config = dict(
    hidden_size=768,
    num_attention_heads=12,
    intermediate_size=2048,
    norm_place='out',
    norm_eps=1e-05,
    rope_fraction=1.0,
    init_std_up=0.0261,
    init_std_down=0.00376,
    decay_shape='pow',
)
MLP neurons of a small language model. Each row is named by its layer, matrix (gate and up: input weights; down: output weights) and neuron, and shows model dimensions 288-415. Each number is 500 + 40 x the weight over its row's rms, rounded and kept within 0 to 999. Numbers have three digits each. A neuron's up and down rows have the sign that makes its largest values positive.
After each neuron's rows is what it responds to, as a language model described it from the Wikipedia text at the highest values.

L2.gate1813:481461510522452460553522550479535533463448588564535467475512479482502526470469539561501483473511444465469491465565568526490500549421552486514507518513522523438492550504544500544485574490564484531551378532437435530472428490609543494501490512576494458527496427523454568483500502497455489461567484467546489474575510476489472563537544496510455550452543538559461438439501483517453472602526
L2.up1813:463503469501505533485575486464517482548407505489532513495594534542452522513504576467475541511448490527462560478492574552534451502483517503561479503528535482456507435508554501443499496542450495456488491475497478548467445409527507480552507527513574427486537531492484527488498468519494469531518495412548525476543499500498524477498540517516508455545491466484564479456470453456487449538602
L2.down1813:568479403520499546526454528466505491492525480491485454503477527526499486504471459479511437523578525579458460497515553456512510445441483528557535429477495528464539481489477482565525448502490557538532421526499502361514497471585501435569496487426478489551438603498448518425437556512483497521501531548541516517552483508549516528510441502550482498497487483526422508422545435478493532511500
Description: Second half of paired relations. Connectives or second numbers in the middle of a two-part comparison or contrast, e.g. while, but, than, x in 28.3 x 23.2, by after accompanied, to in between fifty and sixty.

L4.gate333:522465539528471518635426559506435500548493435518473475464516481535461481504535381503506473502427411525476451479529479534556448560490517517541434522406513428464505446484496500570486525459523484415438559549549513481555478490510445498477505454452475514466498495537561521491446414473490470492542573501571603529529476531496502522407470509585560556568448508449546600566462540542455449448458
L4.up333:475522517502496441491423447487504437507465453470591500542491489460541459517451495535435457514488529536552549464555629536509522505509525453446465466480487454506531527583477449486511477472492543499497497481395543523481503517458514443461508514521586468531508374537494502480461480502440524489496421455497483467545583553483499469488427455539526551498531550516486446580536513498440472484523
L4.down333:571491480591467493498465546488459478493527438515514477449466454490477523532489498497506501502467437535458489462538462472484515443491538579440491425526497506480578532444441520486494538511506469464547498517507519477578421452543528460515462466443511506522557542515506515443532435499500490534483522529563577487486418456560431523516477492435520480426461486508528458503436458553526474569589
Description: Clause-linking conjunctions. Conjunctions and linking verbs right after a complete clause, usually following a comma, such as though, but, and, is, however, that start the next part.

L2.gate936:463535439567547437513531411519510583560476466544448488422394521448516511427441452468510567459598505598510422459524567557420459499405517480493550512478493508492522495468466503586511499465441493481507447475565549445479557577520554443570450544472489485506494493498490522458484490536520499539483551542516449499517497466486550483526518496556474562511532514478470540556426482483519533427510
L2.up936:529475543555504490445515524521524525517551422500459422478540536537483463485519503507512462528418500486443529527532503553436456550479449572511509470477446577515514548509492547480480498507527422504543580496428536480503444575458473505529442440471489453517429566459503491434551486434471499554492445563443500542384456443475484488508463505484529503519472458451456466483490483514483539581521
L2.down936:539502475499470575534478482522519494545501437551438408455545545460595552622432488463547482457467528561486442486524489512503513532532505468473531444548491578509514521522493457555541580520529504506493603452511503481487492423524508556487525512488488543483504432455531539518560425567547468541489436467498509436495526512440537510538493498526524486481518543487507509503539527541437558481442
Description: Ed abbreviations, academic credentials. Mainly "Ed"/"ed" pieces in citations and names (editor "(ed.)", "L. Ed. 2d", "Edda"), plus degree words like Diploma, PhD, post-graduate.

L6.gate653:496497508516538563496520448461489458506450492553582482516552542445577430482480516463498479550502545460432548478569475480458539514531511451471446525440517540452529517481510494491470441505504438456471459522491501470499466478519511469487546488463503527448513481578523465437513441500549472489481506481607481555526525485510424564511636557455483463473476527555505463457442557504520499532547
L6.up653:538510506493491520460520453425466454446499583509535463527587472530484577461501510552480500547522478549454446435507426552507487533490482442454611523530551523490470516472530455489453464469514517411498467502432488534463470498508462592535463490474479492480489498466467507520539512500597469507461490536495511485492485522543517569548543477505539433507473590556476550503516496429535397450474
L6.down653:546495530587513555492405500509501472431520477532551531512547566485606537487574520486489499523442545524415523469505452476527515477491470468491436492485510507447436527527506489512456521524473413518549509489502525544479495464505571541556431542458605523523518523547530561458483460509555525518526390494509521518499519481522543505562477574486504488472615475551532517520531505491451525453539
Description: Quantity and position modifiers. Words opening a measurement or location phrase: approximators (about, nearly, just), numerals before units or ordinal suffixes (15 cm, 4th), and located.

L4.gate1370:577492520522529573561513505502446558554570483455381544522526576415542549484482452575492488456440456451527509461536501474531477489513514508428555484547492527455559570500456534546525506519489460505459500443485522482534510553558556489545444460520514535457455538541456519475520452521557607491547524555507540482509542528490600467477512558510543500495473516514510572508467515442477393510488
L4.up1370:519527557473536645544556453512571505436478472598529504498545536500472470502515548504543455508504422461540541465602488475502541537556515474453391472491544496496521469504445539513471603497512458558533494460540531598532516563473484512468454528451558586509501466543455534486506454494560443605442465556475497497478512521449481536523552489491400505525493478545473551564482494470516478529500
L4.down1370:579481453468507520428561519419504468549531465543447491530479508509500501485510501482469394502468435475490513494528497525545534463421540410559526491508484494579546578501521495474500481418449548496500472456517559543494550436476514541464478567458489504456538488553558458448536517477488453502468528573519472520432514451450531525507544498516456476529485570554529471530516494475461543549492
Description: Academic degree names. Words naming or introducing an academic degree in biographies, such as Master, Science, Ph, degree, doctorate, or "a" before B.A.; weaker on list years and numbers.

L6.gate1864:474539507437524513564512531464460551486491428553457490532523436511500499503536485498478497522560513560528545401492529502480501501584446541466528492503492499528494564505488494482548579554519525574584453555456502566496507533484480516490453506513467491424451501439496531474494479559454451483406466528507510481487553469456473474472532472418524513529559515540495480545406498450449493505541
L6.up1864:466504517472565490493509524497516490563537510525527492467578579486473464503599525472507469527518522501526465544503503560540483553575496532489482460501463516529499513473491553529482517545497432519521537432464513588483485453495620549449552497476482499494501572567499482473488545517501493438484422501530506477543494486500506442522439592386497531500440535497471451507522390482545502492505
L6.down1864:492483537519489429516508487496547643512515544496465525481519505520512471433553523494475514498476471446528448459535521552550472488485477524491459452536470422514505539437523524470522536476482459526532564530497543506463492367490577452456486480558502498619518488465430465534512567545527546554529488471463506564412523513447512516490480485467533516587455415454560511480546531538489493562443
Description: Roles, fields, and titles. Nouns naming a job title, office, or field of work, often in résumé-style lists and bios, such as professor of sociology, vice mayor, Editor, cello, Photography.